python train.py --norm="rmsnorm" --tie_embeddings=false --init_std_qkv=0.037 --init_std_up=0.037 --lr=0.00184 --schedule="wsd" --final_lr_fraction=0.0 --seq_len=512
MLP neurons of a small language model. Each row is named by its layer, matrix (gate and up: input weights; down: output weights) and neuron, and shows model dimensions 64-159. Each number is 200 + 30 x the weight over its row's rms, rounded and kept within 0 to 999. A neuron's up and down rows have the sign that makes its largest values positive.
After each neuron's rows, "fires after" lists the tokens most often just before its 100 highest values on Wikipedia text that the model never trained on. A number after a token or word is its count.

L7.gate182,201,132,223,193,226,201,227,180,213,190,199,163,217,194,210,158,219,247,156,196,193,193,167,209,199,187,284,230,217,178,221,168,175,159,184,205,230,237,186,206,204,168,236,212,192,173,203,138,190,138,240,200,210,221,204,181,148,178,141,231,262,160,243,185,221,260,242,218,194,155,203,202,201,186,174,186,230,156,235,229,194,201,150,230,196,199,266,239,210,182,212,196,161,162,255,223
L7.up182,176,228,221,178,198,189,165,210,175,205,188,178,220,205,243,235,143,220,183,234,192,171,167,185,176,231,203,195,209,137,247,193,225,211,150,217,226,172,196,193,192,229,154,209,221,152,171,198,229,197,160,177,224,193,202,142,216,184,166,213,196,192,184,175,150,156,238,196,253,190,204,227,177,214,242,219,186,210,212,206,187,195,247,163,200,223,234,189,206,203,186,158,204,212,240,196
L7.down182,244,201,259,240,213,220,188,217,215,133,209,205,191,260,189,193,200,208,192,209,141,211,193,152,201,212,266,206,189,181,221,179,243,251,218,217,221,210,202,226,173,180,181,174,161,209,180,183,191,156,182,202,189,192,289,172,199,269,218,196,236,179,180,225,228,195,218,188,252,184,176,217,198,213,226,226,177,218,194,183,189,211,221,214,189,229,229,168,195,90,171,180,202,195,176,215
fires after: "==" 36, "|" 16, "===" 15, "." 15, "\n\n" 4

L6.gate62,199,130,138,224,194,182,240,195,177,188,190,162,224,215,126,216,189,184,201,221,235,193,245,207,199,202,226,171,193,176,190,206,226,246,190,185,161,232,178,201,223,217,178,182,210,142,217,237,210,275,183,192,159,213,216,176,223,160,173,160,244,249,182,202,164,257,109,227,171,168,265,176,173,135,144,201,199,181,202,202,130,186,165,195,218,214,186,239,217,216,239,210,208,183,183,140
L6.up62,231,277,165,224,214,218,144,220,168,215,172,147,204,228,160,233,267,130,195,208,200,185,182,292,213,218,176,160,177,193,200,201,256,202,168,216,190,212,239,220,186,233,168,169,249,191,221,239,211,224,208,144,216,240,211,299,160,206,219,203,205,211,191,174,199,171,216,255,221,230,233,211,187,164,211,186,223,154,189,207,214,195,216,187,135,178,184,225,215,198,223,232,228,217,205,160
L6.down62,191,176,199,84,122,175,241,244,272,198,164,198,194,156,181,179,194,190,173,238,188,160,233,226,238,217,270,171,228,239,182,211,210,161,161,216,204,204,178,217,196,195,210,217,224,176,213,206,210,211,187,162,202,227,97,199,163,204,107,214,178,199,188,146,201,227,181,193,199,160,213,177,222,180,196,153,148,178,214,193,192,147,218,231,180,212,197,204,188,225,219,187,227,188,254,198
fires after: "the " 54, "The " 6

L6.gate273,187,184,207,163,207,177,217,156,193,261,193,175,153,217,171,201,219,234,239,225,173,181,199,193,240,187,194,177,205,177,161,157,140,209,228,258,205,207,214,125,169,152,164,147,176,177,183,172,195,240,262,217,135,216,183,193,219,197,253,164,269,152,191,229,216,234,166,231,206,156,195,183,186,210,252,198,143,202,219,238,193,248,176,233,234,211,217,207,191,217,216,189,186,227,223,179
L6.up273,239,271,213,176,208,194,178,213,216,191,166,194,224,145,201,215,191,181,168,229,189,186,214,209,261,185,228,234,203,221,202,196,148,213,211,217,177,260,212,235,172,246,140,189,176,181,125,198,230,263,210,106,204,158,228,197,151,114,182,232,150,153,187,238,180,164,212,200,201,194,234,208,181,213,194,222,212,232,142,237,236,226,197,172,227,213,230,200,216,186,168,230,204,149,212,222
L6.down273,185,199,164,219,170,182,197,156,194,206,236,199,148,219,190,188,207,212,145,236,212,146,216,163,180,182,306,228,256,235,215,154,151,164,227,175,207,208,180,212,234,204,197,215,185,198,146,245,221,194,173,191,213,209,239,193,217,165,197,244,172,188,221,199,209,229,180,188,174,216,240,202,212,208,222,224,205,246,152,233,196,198,207,200,225,177,238,214,217,189,232,205,251,183,211,246
fires after: "the " 48, "=" 8, "is " 4, "Li" 4

L6.gate124,197,151,220,183,225,183,234,159,232,268,222,194,225,229,171,122,149,217,184,186,225,214,170,242,210,189,230,247,213,220,188,166,234,201,125,199,165,177,159,180,229,202,174,202,229,202,260,165,181,184,217,159,185,143,213,179,153,204,162,227,199,258,232,223,170,226,238,193,163,151,161,171,201,188,228,212,240,224,176,212,209,217,190,227,209,249,234,224,211,232,224,189,220,210,227,193
L6.up124,187,208,284,235,230,258,212,169,197,136,218,201,210,244,128,164,201,242,205,155,146,205,171,209,196,221,192,210,218,253,191,186,199,207,195,166,168,191,146,206,208,193,183,140,209,226,271,200,266,214,140,179,187,207,198,192,130,267,180,198,203,265,199,174,166,247,199,256,208,159,193,184,215,228,231,180,226,163,210,283,151,246,224,189,209,209,213,221,223,183,162,211,213,253,198,217
L6.down124,186,204,240,204,196,263,196,169,197,187,203,230,162,268,152,194,218,217,208,189,219,172,186,138,195,202,147,218,215,180,226,197,213,216,207,144,148,208,181,200,200,283,200,188,195,222,163,194,239,137,190,203,192,197,180,156,229,202,214,245,215,218,175,183,171,196,193,195,198,186,182,163,260,213,250,213,220,166,149,235,168,205,186,175,213,182,179,257,214,137,167,257,254,213,153,222
fires after: "the " 38, "The " 13, "(" 8, "==" 6, "== " 4

L6.gate355,186,138,207,233,244,157,210,232,208,228,177,246,232,234,251,174,189,221,169,177,183,149,165,230,193,260,238,199,186,187,212,213,175,209,187,173,244,188,194,185,187,146,206,201,228,228,157,161,138,180,231,194,148,173,174,235,214,155,167,189,258,210,139,186,161,178,249,172,178,201,166,215,209,180,269,215,196,220,214,261,220,155,199,185,206,211,182,189,273,225,224,195,146,145,214,190
L6.up355,177,221,205,201,135,221,191,200,246,165,179,229,178,252,195,240,208,218,187,179,212,166,177,220,225,242,217,234,206,156,221,218,154,192,246,196,240,192,239,210,187,189,232,186,200,222,123,172,192,195,196,175,173,210,173,250,160,180,215,116,168,241,204,195,182,217,233,212,202,228,187,216,248,172,230,183,212,181,163,243,247,185,182,155,223,239,211,171,252,196,200,253,177,152,181,189
L6.down355,217,186,257,221,183,215,257,231,246,171,181,240,200,232,187,163,198,160,252,188,223,175,195,198,231,160,216,185,208,202,266,180,165,230,216,258,239,202,205,185,222,224,175,184,209,191,143,132,240,146,191,177,230,197,237,149,235,243,197,174,178,136,218,170,204,228,201,235,249,196,189,213,198,191,215,207,219,233,228,199,245,129,219,182,186,173,196,236,148,150,231,232,204,228,150,175
fires after: "and " 30, ", " 28, "that " 5, "but " 5

L6.gate490,171,181,200,201,204,154,173,214,170,194,251,192,198,213,168,211,214,172,199,192,204,221,121,270,229,253,236,176,159,193,203,185,196,214,198,169,231,197,184,223,209,200,204,189,210,176,203,157,189,194,174,167,186,191,211,232,215,185,156,176,233,182,220,165,200,198,185,225,140,166,220,142,231,188,211,172,178,167,220,159,203,174,186,223,199,240,119,162,249,182,199,202,193,196,175,227
L6.up490,184,244,210,186,177,192,235,184,185,221,180,226,256,218,194,194,190,160,228,238,140,216,205,250,216,237,190,193,244,199,218,195,175,192,217,159,218,239,239,173,221,188,231,193,183,214,182,234,218,214,249,185,261,273,184,203,238,233,228,112,223,174,213,200,199,173,196,199,274,199,232,228,224,244,252,179,199,219,186,201,204,187,209,190,140,226,160,133,178,216,166,210,190,157,204,190
L6.down490,161,225,201,219,196,200,165,238,196,237,205,193,214,169,175,249,289,213,227,181,160,197,212,214,192,221,164,240,222,204,186,232,268,149,201,189,209,193,191,220,161,234,248,190,188,209,221,197,230,172,190,159,232,227,221,220,258,170,271,140,241,209,231,208,175,211,225,216,162,230,192,260,227,261,158,170,170,276,183,190,206,227,157,204,156,227,165,158,172,187,253,174,222,183,197,147
fires after: "0" 54, "0 " 15, "| " 10, "1 " 6, "1" 5

L6.gate404,192,156,238,193,203,188,191,169,217,212,214,180,230,255,264,208,183,259,215,194,264,172,230,203,219,240,208,194,196,188,193,189,179,229,149,164,176,139,196,136,202,205,260,106,195,178,166,173,184,182,227,189,175,186,211,184,194,201,255,187,215,197,198,180,185,176,167,247,215,198,195,206,222,240,208,152,187,220,205,181,172,170,220,273,222,175,243,240,246,206,234,176,177,255,238,180
L6.up404,147,149,188,188,187,228,203,164,255,189,188,182,192,154,278,178,254,177,245,178,173,207,109,243,175,190,209,241,205,214,163,171,203,207,158,198,216,211,193,198,130,257,217,196,182,153,151,202,211,184,234,173,214,209,203,233,257,200,220,216,210,220,188,211,186,195,178,193,170,217,155,194,189,190,204,221,230,210,255,148,181,149,214,210,164,176,231,217,237,236,245,163,117,235,234,136
L6.down404,193,192,202,171,171,205,184,176,150,234,158,150,193,198,216,173,210,181,158,216,211,227,199,254,215,175,170,161,206,274,243,174,213,196,182,256,169,213,203,188,146,173,216,254,245,184,253,189,159,167,238,147,210,161,218,231,223,204,216,255,204,196,183,215,157,198,173,205,191,156,169,190,185,178,177,236,210,207,224,204,245,148,261,219,244,163,213,244,160,208,269,217,151,216,212,146
fires after: ", " 50, "| " 13, "\n\n" 7, ". " 4

L7.gate208,194,170,182,194,216,125,194,188,212,185,173,242,215,228,220,155,170,196,190,195,251,155,236,208,180,191,175,252,191,239,200,152,174,186,187,218,224,182,151,212,200,205,187,182,218,186,195,207,215,206,228,189,221,198,185,214,243,195,171,214,196,186,239,207,183,203,241,204,225,172,219,190,177,147,221,164,180,200,206,179,223,203,242,212,203,194,175,237,237,221,172,173,188,224,167,196
L7.up208,197,211,224,205,174,160,193,189,246,233,181,218,206,190,200,157,180,164,213,245,252,219,198,196,240,201,172,223,189,214,191,194,209,233,165,233,209,189,168,173,229,173,206,194,202,235,202,152,163,213,211,180,195,154,214,205,223,187,197,241,262,162,278,236,247,218,246,207,186,163,164,242,230,166,229,240,214,222,191,243,212,194,195,216,156,200,199,170,202,201,186,146,140,157,211,143
L7.down208,176,200,183,165,185,182,207,239,189,192,252,195,223,244,173,210,164,185,181,226,209,213,243,182,204,222,35,256,170,251,259,194,179,186,211,251,225,185,208,203,206,167,194,229,175,208,174,240,242,186,209,223,181,195,207,205,217,142,209,200,196,200,257,189,181,211,183,209,170,229,207,185,166,208,177,205,180,281,192,183,192,238,209,210,220,197,182,198,186,215,209,203,186,201,207,182
fires after: "| " 72

L6.gate484,181,152,221,228,266,154,196,205,225,217,269,215,210,225,208,227,181,197,223,150,246,143,249,186,251,161,218,276,238,218,191,133,187,227,211,197,193,205,204,202,229,166,233,198,191,275,239,204,193,166,167,171,206,187,183,213,187,186,204,212,191,211,188,207,141,210,264,161,155,120,202,187,118,194,168,197,227,223,258,221,243,226,208,172,190,212,181,230,216,191,189,172,150,192,181,182
L6.up484,250,255,233,218,152,215,199,194,218,217,183,195,227,230,191,247,238,234,170,222,169,193,169,205,178,258,188,201,161,220,195,191,228,160,176,237,170,237,177,170,223,177,167,185,207,213,212,197,175,136,248,185,133,192,221,208,183,234,193,161,198,218,237,159,226,218,224,201,235,205,213,222,181,199,216,237,145,214,216,250,215,176,184,183,202,186,206,221,210,217,176,185,244,204,220,175
L6.down484,221,211,178,224,219,166,220,195,264,192,207,191,212,204,257,180,149,219,189,230,188,131,256,239,173,239,230,224,193,182,234,238,218,240,197,145,234,204,177,221,216,209,224,188,166,239,182,189,176,155,158,151,207,175,308,194,185,238,178,213,195,233,186,214,208,202,189,188,209,236,154,186,232,180,198,237,260,198,215,211,246,282,136,150,163,213,229,230,224,221,189,241,217,189,142,199
fires after: "==" 20, ". " 18, "\n\n" 13, "== " 13, "| " 5

L6.gate357,151,144,170,203,184,171,223,170,225,209,194,266,214,185,187,226,186,230,220,197,211,198,169,200,178,237,202,196,202,206,242,186,197,251,183,248,226,188,190,221,210,163,202,200,196,259,151,152,166,207,214,184,190,187,183,169,206,184,155,197,213,175,165,190,147,229,201,155,204,214,203,215,221,155,210,192,186,259,240,207,199,141,197,165,262,203,210,169,212,196,220,188,135,156,273,275
L6.up357,194,200,192,203,217,215,203,184,203,185,188,183,246,235,221,217,237,170,204,150,178,215,186,246,253,193,170,210,149,117,206,152,174,237,230,175,198,208,187,215,185,206,215,193,214,211,146,223,161,190,195,208,217,194,207,166,237,189,171,204,193,241,162,215,225,177,191,179,228,232,161,196,198,220,213,176,251,210,196,235,165,192,212,203,168,215,205,144,176,173,169,193,224,178,172,166
L6.down357,219,172,223,200,169,192,222,235,166,197,197,246,204,176,215,211,186,178,227,213,241,216,185,220,211,157,169,186,189,190,212,151,253,245,216,201,199,176,198,154,195,214,218,203,191,164,214,195,170,217,194,233,234,183,358,183,188,196,212,238,208,205,214,204,183,206,284,190,215,196,163,148,190,184,224,167,218,275,266,241,174,175,225,168,157,209,209,218,193,161,177,224,223,161,180,223
fires after: ", " 28, "and " 24, "that " 5, "; " 4

L4.gate290,206,136,204,223,193,142,224,224,202,211,209,182,235,188,199,189,229,242,218,208,218,193,219,191,214,217,173,244,224,159,214,178,215,140,139,181,217,220,227,227,240,228,207,221,228,113,226,178,155,177,178,201,240,127,222,170,212,184,183,219,203,223,174,220,200,201,221,236,274,216,132,153,158,181,192,192,175,219,247,173,190,144,215,178,178,180,234,247,201,242,225,239,196,192,198,191
L4.up290,231,173,224,179,179,145,261,232,196,197,209,189,213,202,179,183,261,180,226,173,186,187,210,245,232,174,192,182,235,155,246,154,223,193,197,192,208,233,210,171,175,219,184,175,267,186,155,163,141,177,251,175,183,212,203,182,169,194,185,168,169,208,215,182,211,163,208,200,238,167,173,191,171,152,168,158,210,213,237,206,239,111,187,202,213,188,164,184,220,197,236,219,189,157,204,278
L4.down290,260,178,228,223,194,155,231,196,196,178,176,168,259,193,140,164,222,185,230,191,168,228,212,183,194,191,181,214,187,204,233,168,196,201,185,216,170,200,201,205,238,213,222,214,198,211,214,131,214,189,235,204,219,169,261,159,191,197,205,247,203,218,222,196,167,146,182,168,227,175,152,170,195,130,174,202,135,238,226,200,229,156,179,169,196,233,209,237,176,222,250,239,182,201,187,226
fires after: ". " 54, "\n\n" 19, "\n" 7, "| " 5

L6.gate414,157,194,181,261,198,215,185,148,189,181,196,204,251,212,172,189,267,207,198,163,233,213,211,271,207,192,236,149,166,137,164,195,217,244,230,233,196,215,192,216,193,231,205,242,254,163,226,237,253,198,172,160,201,215,206,217,136,191,170,187,197,198,201,211,212,168,218,239,168,170,236,213,235,127,212,170,244,172,154,256,227,225,176,227,250,165,223,196,198,224,225,157,188,161,249,230
L6.up414,177,184,163,239,192,251,181,188,175,194,159,189,254,214,187,237,222,183,193,200,197,236,201,244,192,225,186,219,179,210,257,178,245,207,195,198,205,183,161,212,172,219,185,235,240,190,238,178,231,184,151,202,188,159,204,186,188,210,175,217,186,251,191,173,190,180,193,223,262,198,255,190,223,196,187,164,207,177,199,211,145,178,176,238,198,167,174,159,130,171,151,193,165,168,225,171
L6.down414,216,216,202,121,201,166,177,219,182,190,205,152,210,168,215,140,229,217,215,201,212,166,176,187,171,204,155,208,203,179,207,227,182,175,191,150,216,197,213,221,187,189,242,193,155,162,180,189,215,208,184,200,225,224,194,211,205,207,156,197,215,138,203,187,173,193,234,204,218,205,171,274,126,182,213,183,169,200,185,177,222,200,207,151,236,183,239,167,241,204,247,195,170,192,197,230
fires after: "the " 41, "200" 10, "201" 8, "The " 6, "202" 6, "199" 5

L5.gate486,184,143,229,205,199,184,232,244,223,215,256,201,262,231,186,193,198,248,190,195,227,217,220,207,237,200,197,191,207,225,177,169,196,219,149,206,215,174,134,217,209,164,187,202,209,139,252,176,192,222,184,159,200,210,196,194,204,150,215,211,198,165,144,215,250,194,194,215,183,243,223,210,174,176,208,225,176,126,237,198,223,221,243,188,236,233,168,207,219,196,224,126,226,197,239,227
L5.up486,216,194,171,181,238,207,166,186,219,233,159,204,219,194,240,162,176,105,253,240,228,194,178,199,243,168,186,174,192,217,214,210,216,177,260,193,226,172,252,187,203,225,252,189,232,184,187,209,224,207,211,193,231,211,173,211,221,246,159,161,224,194,203,131,208,175,231,178,166,192,162,202,233,169,223,198,187,188,159,184,194,225,235,192,172,148,199,202,165,211,228,196,215,196,173,233
L5.down486,150,132,228,180,192,195,210,148,195,212,178,154,180,219,183,224,253,218,191,150,162,218,181,245,226,237,186,179,178,165,207,173,252,157,201,207,204,221,187,203,229,186,218,196,199,196,216,193,223,199,226,244,219,152,197,242,154,175,246,167,176,230,173,203,172,212,191,143,189,169,218,214,183,150,254,173,227,235,213,215,197,191,186,160,214,155,166,216,266,216,206,190,254,186,191,204
fires after: "0 " 40, "| " 39, "1 " 11, "2 " 7

L7.gate264,159,161,205,234,194,210,200,200,238,222,200,225,223,228,174,194,166,218,263,199,252,163,188,191,219,269,206,210,193,209,189,145,195,247,211,213,220,201,190,194,237,213,177,212,215,192,205,139,179,267,214,234,172,227,204,201,176,162,181,209,198,188,216,178,152,229,182,202,169,177,250,212,185,161,226,205,223,228,164,167,232,164,153,253,183,207,216,208,228,241,194,210,165,143,248,168
L7.up264,196,140,210,203,213,250,230,160,139,154,174,224,158,225,154,233,215,200,219,251,217,201,146,187,212,246,232,219,169,207,176,190,188,193,203,238,184,175,239,207,193,167,171,196,182,220,173,212,200,190,228,192,243,231,223,185,162,178,171,271,202,211,226,224,189,196,229,159,201,139,190,247,201,154,173,155,237,224,152,266,165,169,162,193,213,143,193,228,204,155,143,273,170,210,182,236
L7.down264,178,222,207,247,228,200,208,181,151,196,229,249,226,181,168,212,174,192,200,206,216,212,181,214,165,194,251,182,188,200,248,214,163,176,179,206,234,167,235,222,193,165,213,161,221,211,227,197,241,170,181,120,183,205,241,209,175,181,245,195,190,259,202,214,188,214,156,171,239,186,195,234,220,199,200,169,236,228,149,254,193,95,185,181,208,150,219,171,195,191,176,289,193,186,188,220
fires after: "| " 54, "\n" 14, "and" 5, "In " 5

L4.gate76,161,265,192,221,204,229,172,172,224,225,195,187,231,187,186,164,233,170,155,231,228,232,224,194,152,161,206,172,193,129,240,210,258,222,195,224,236,227,208,166,230,154,118,189,204,203,162,179,205,256,198,198,194,195,184,224,214,123,229,203,213,173,217,188,224,167,196,198,204,187,234,235,171,223,216,177,217,206,195,169,186,176,172,182,225,209,190,189,187,235,158,237,218,233,180,224
L4.up76,210,185,240,236,257,240,214,203,270,207,229,289,178,210,250,188,190,191,227,169,217,210,160,201,276,153,216,186,196,185,129,192,226,200,213,221,199,170,205,161,156,204,189,160,225,192,236,207,248,147,256,206,221,238,230,220,200,171,188,209,180,216,205,181,217,216,203,162,245,205,175,232,211,162,179,248,196,176,227,226,208,158,213,197,176,224,192,199,228,201,195,208,166,189,240,222
L4.down76,183,201,183,191,249,157,207,141,269,208,234,230,210,168,163,161,223,188,190,191,193,190,202,200,168,183,254,179,194,225,208,195,191,254,182,208,231,190,196,186,206,190,204,144,200,247,165,179,200,175,197,225,230,195,166,220,183,167,190,250,212,209,252,181,209,216,164,180,186,230,159,170,229,197,156,238,185,212,202,208,191,182,218,260,183,188,164,199,178,222,175,224,177,177,208,216
fires after: "Al" 51, "| " 5

L2.gate17,134,228,222,210,213,126,210,209,184,163,236,181,170,139,206,162,220,157,234,228,196,201,151,226,194,205,203,198,159,161,179,234,213,202,160,142,218,184,195,172,234,198,151,189,180,184,200,160,181,204,206,175,177,178,200,266,188,202,226,232,222,198,210,172,260,183,240,184,192,210,212,168,191,196,225,171,164,203,210,196,223,200,178,199,212,212,196,202,179,158,197,205,142,207,152,189
L2.up17,204,210,218,200,160,174,223,234,206,193,155,196,196,175,226,167,198,118,244,213,179,176,169,205,224,218,219,229,193,255,201,209,164,206,198,238,233,187,227,277,219,202,193,175,208,199,140,201,217,208,201,204,245,190,213,274,244,219,216,236,153,229,206,210,199,217,173,233,184,204,139,203,117,200,175,212,154,203,197,229,201,230,201,214,186,172,169,253,193,212,201,209,208,180,216,237
L2.down17,199,218,206,246,184,179,163,220,181,193,166,199,188,204,233,158,204,146,237,179,204,218,193,232,225,233,212,237,160,219,203,230,188,208,256,249,237,205,235,189,189,134,225,214,222,210,199,175,244,192,193,186,210,189,100,254,257,210,149,264,174,231,169,239,198,243,162,231,170,246,150,188,161,202,226,178,171,210,186,189,190,222,185,245,192,217,150,207,215,199,203,209,200,221,194,222
fires after: "| " 38, ". " 9, "- " 7, "the " 4

L7.gate105,201,246,190,160,181,205,163,210,222,225,213,169,250,177,177,182,164,180,266,210,202,176,227,232,170,204,251,213,231,130,197,196,205,235,233,193,205,238,206,129,228,232,155,211,269,138,179,199,226,224,222,149,190,153,183,239,203,208,186,207,201,160,224,171,206,219,279,205,166,214,269,223,166,204,168,200,190,212,185,156,202,237,196,224,161,176,239,203,192,225,178,238,224,221,178,202
L7.up105,176,157,200,194,186,146,208,211,189,266,181,187,200,174,221,212,211,158,224,198,261,227,217,187,178,189,221,294,210,221,188,161,248,199,230,187,165,161,203,211,179,201,271,203,145,206,192,223,246,258,184,212,206,222,225,221,210,204,243,233,212,194,198,151,218,179,175,190,148,206,127,181,158,162,194,233,167,205,180,272,227,211,158,156,226,222,227,147,171,230,172,198,146,197,202,172
L7.down105,197,249,193,203,205,200,223,182,223,207,138,210,189,185,240,182,210,223,212,222,176,170,200,195,205,189,197,213,172,153,187,219,226,206,192,180,172,197,178,214,245,186,222,202,228,173,179,202,94,251,166,222,194,145,213,238,219,136,216,180,226,203,224,197,184,172,208,224,190,233,214,173,176,206,213,175,217,173,157,184,222,282,190,236,241,245,148,193,146,206,156,193,228,187,214,214
fires after: "| " 71, "." 5

L7.gate394,223,178,166,211,220,185,165,230,182,256,189,200,203,215,128,199,190,196,257,172,205,194,231,201,185,201,227,194,195,191,170,196,151,186,239,201,233,234,166,165,237,181,207,205,197,187,264,154,198,203,160,194,192,158,193,197,185,217,193,220,201,221,221,253,244,224,250,239,239,173,239,288,210,183,248,177,199,207,205,179,241,218,208,154,223,229,195,233,201,196,174,147,234,213,229,191
L7.up394,202,202,177,172,237,199,214,234,187,239,150,196,289,181,162,166,221,177,202,192,206,153,208,199,236,234,191,177,192,180,262,243,213,152,209,237,221,210,271,189,220,187,193,191,230,228,210,209,171,145,246,180,194,166,186,277,185,160,201,207,182,188,220,249,213,169,208,180,225,192,250,193,180,273,226,178,220,161,230,264,209,159,171,190,237,205,130,247,237,229,230,187,211,216,182,232
L7.down394,189,191,230,189,200,174,211,195,200,158,199,226,219,221,137,209,208,198,180,187,214,172,224,271,228,204,180,210,208,231,154,181,172,160,168,205,206,228,220,199,207,166,181,183,195,210,179,137,197,191,197,216,187,173,137,194,191,148,231,241,257,196,196,237,167,173,271,208,252,199,218,204,245,263,239,185,250,190,220,237,205,169,204,144,186,198,199,220,174,178,233,193,143,247,178,193
fires after: "\n" 62, "| " 7, "- " 6

L5.gate258,105,145,212,254,250,220,196,157,233,211,201,189,208,195,194,204,148,218,185,205,198,226,183,188,225,242,258,214,228,161,244,184,155,192,176,183,209,230,138,216,207,141,256,198,212,179,203,163,193,144,210,189,215,214,181,197,180,186,190,252,184,220,234,186,183,222,166,189,183,241,184,131,172,193,213,170,299,197,167,230,197,198,191,169,205,219,207,225,186,213,226,226,185,153,202,169
L5.up258,214,147,224,211,188,206,213,208,226,210,175,223,214,175,232,199,204,154,217,240,199,246,169,224,186,187,210,195,166,214,267,174,185,174,176,197,197,248,230,253,215,186,186,200,237,219,224,162,132,217,185,201,203,194,204,242,177,190,251,269,183,191,246,226,228,224,138,169,177,208,227,204,218,203,172,253,218,209,207,224,217,149,157,188,195,249,167,125,225,167,139,185,201,189,182,166
L5.down258,133,203,226,199,204,206,194,177,156,174,213,194,190,194,186,175,166,193,206,255,172,221,174,231,231,151,186,183,187,191,187,258,172,186,219,214,184,224,203,189,220,205,181,190,226,178,166,173,239,210,227,226,261,158,277,193,203,199,191,189,167,210,193,190,215,263,186,190,165,254,227,196,225,145,165,247,182,215,176,189,237,227,248,202,175,208,156,226,155,93,175,206,227,192,177,165
fires after: "| " 68, "H" 6

L5.gate228,177,225,200,219,201,150,155,168,194,254,221,229,220,180,202,197,238,246,177,172,222,217,208,234,203,185,217,186,169,217,188,195,207,216,157,176,232,195,218,206,204,207,169,157,192,160,250,207,193,160,183,213,187,226,172,214,180,87,206,194,166,175,178,161,181,199,182,176,191,169,168,149,139,189,251,166,188,175,146,175,213,218,160,176,188,200,206,159,203,233,186,152,237,170,157,222
L5.up228,198,238,163,192,219,200,186,173,247,218,164,221,190,281,247,210,223,166,122,178,190,186,178,225,229,170,191,150,204,222,186,191,199,208,136,227,200,183,152,242,173,159,167,195,184,213,166,181,199,215,186,198,185,213,167,189,155,148,186,249,189,162,158,208,155,215,203,182,279,146,208,217,176,191,250,234,199,243,220,160,238,203,190,188,203,180,196,164,257,205,168,162,234,162,179,215
L5.down228,225,216,226,199,205,211,203,207,140,265,216,154,281,247,177,217,144,221,84,219,215,201,191,205,154,214,211,119,196,238,217,149,238,173,146,186,202,197,211,217,149,244,201,131,228,199,210,226,228,175,182,215,223,172,265,218,257,179,211,210,192,230,182,199,151,208,185,185,219,217,162,181,188,200,194,192,192,214,183,178,193,171,247,219,232,211,191,221,153,179,222,217,181,229,217,239
fires after: "| " 58

L7.gate420,187,199,192,233,203,144,218,240,228,224,158,172,189,252,194,173,216,257,173,193,214,194,181,192,191,217,216,224,222,218,149,172,221,198,132,213,224,249,147,212,253,173,212,226,233,188,244,213,154,201,181,201,184,198,199,212,170,216,175,194,180,241,202,197,183,149,227,147,187,160,232,184,143,192,212,189,252,200,179,183,212,242,203,226,218,225,162,199,222,207,199,157,202,179,265,192
L7.up420,154,187,137,187,140,236,208,186,155,243,212,211,210,187,265,213,245,177,230,226,231,161,238,170,208,205,158,189,201,195,193,181,163,258,202,229,215,213,219,238,215,238,205,216,209,145,171,202,168,169,190,176,157,239,215,188,188,209,228,171,169,235,207,188,191,159,173,141,191,187,261,175,164,150,135,185,192,225,216,177,225,212,203,232,195,243,229,158,252,204,158,204,234,204,194,173
L7.down420,206,204,199,288,211,186,211,203,142,162,139,198,174,212,214,189,205,212,228,209,166,188,176,227,238,178,259,158,240,176,195,194,236,139,185,193,137,224,202,182,179,227,175,207,206,165,185,216,228,203,184,216,171,194,231,221,249,197,248,202,198,218,166,234,163,236,199,218,203,197,158,225,288,227,195,172,210,206,236,200,178,138,166,171,175,189,219,217,160,140,209,188,221,210,158,219
fires after: "| " 27, "\n" 11, "- " 10, "the " 8, "T" 5, "The " 4

L7.gate150,197,171,192,167,193,212,227,153,227,158,231,191,209,228,179,136,141,180,211,234,254,223,183,234,243,234,214,177,206,230,193,208,141,146,220,192,183,148,171,209,223,163,201,220,215,148,208,223,216,213,221,151,176,199,165,148,227,174,220,264,222,190,146,153,180,188,184,173,175,193,206,185,238,198,181,216,214,213,198,202,231,192,201,259,222,251,199,165,245,222,201,188,222,197,179,194
L7.up150,188,190,207,146,176,168,188,231,126,222,243,207,141,212,204,188,213,179,153,207,195,218,152,265,185,270,205,182,217,188,245,228,152,198,236,155,171,206,240,195,159,182,202,207,257,212,241,249,200,179,242,217,180,189,198,208,239,205,189,219,202,209,195,225,173,172,193,216,267,173,232,214,174,210,214,222,243,236,170,165,153,175,267,219,220,202,174,186,211,207,188,163,213,162,242,181
L7.down150,186,180,183,196,167,193,215,153,230,210,212,199,159,152,221,188,182,224,174,192,178,152,176,191,165,164,249,186,258,203,201,219,144,153,231,228,210,271,225,201,177,149,227,239,176,166,196,235,152,203,135,173,225,234,151,124,205,157,207,185,182,196,213,213,156,226,191,193,215,157,220,198,212,186,231,237,175,233,251,222,183,208,209,230,188,180,276,198,206,189,188,222,194,180,238,220
fires after: "=" 28, "is " 18, ") " 7, "), " 5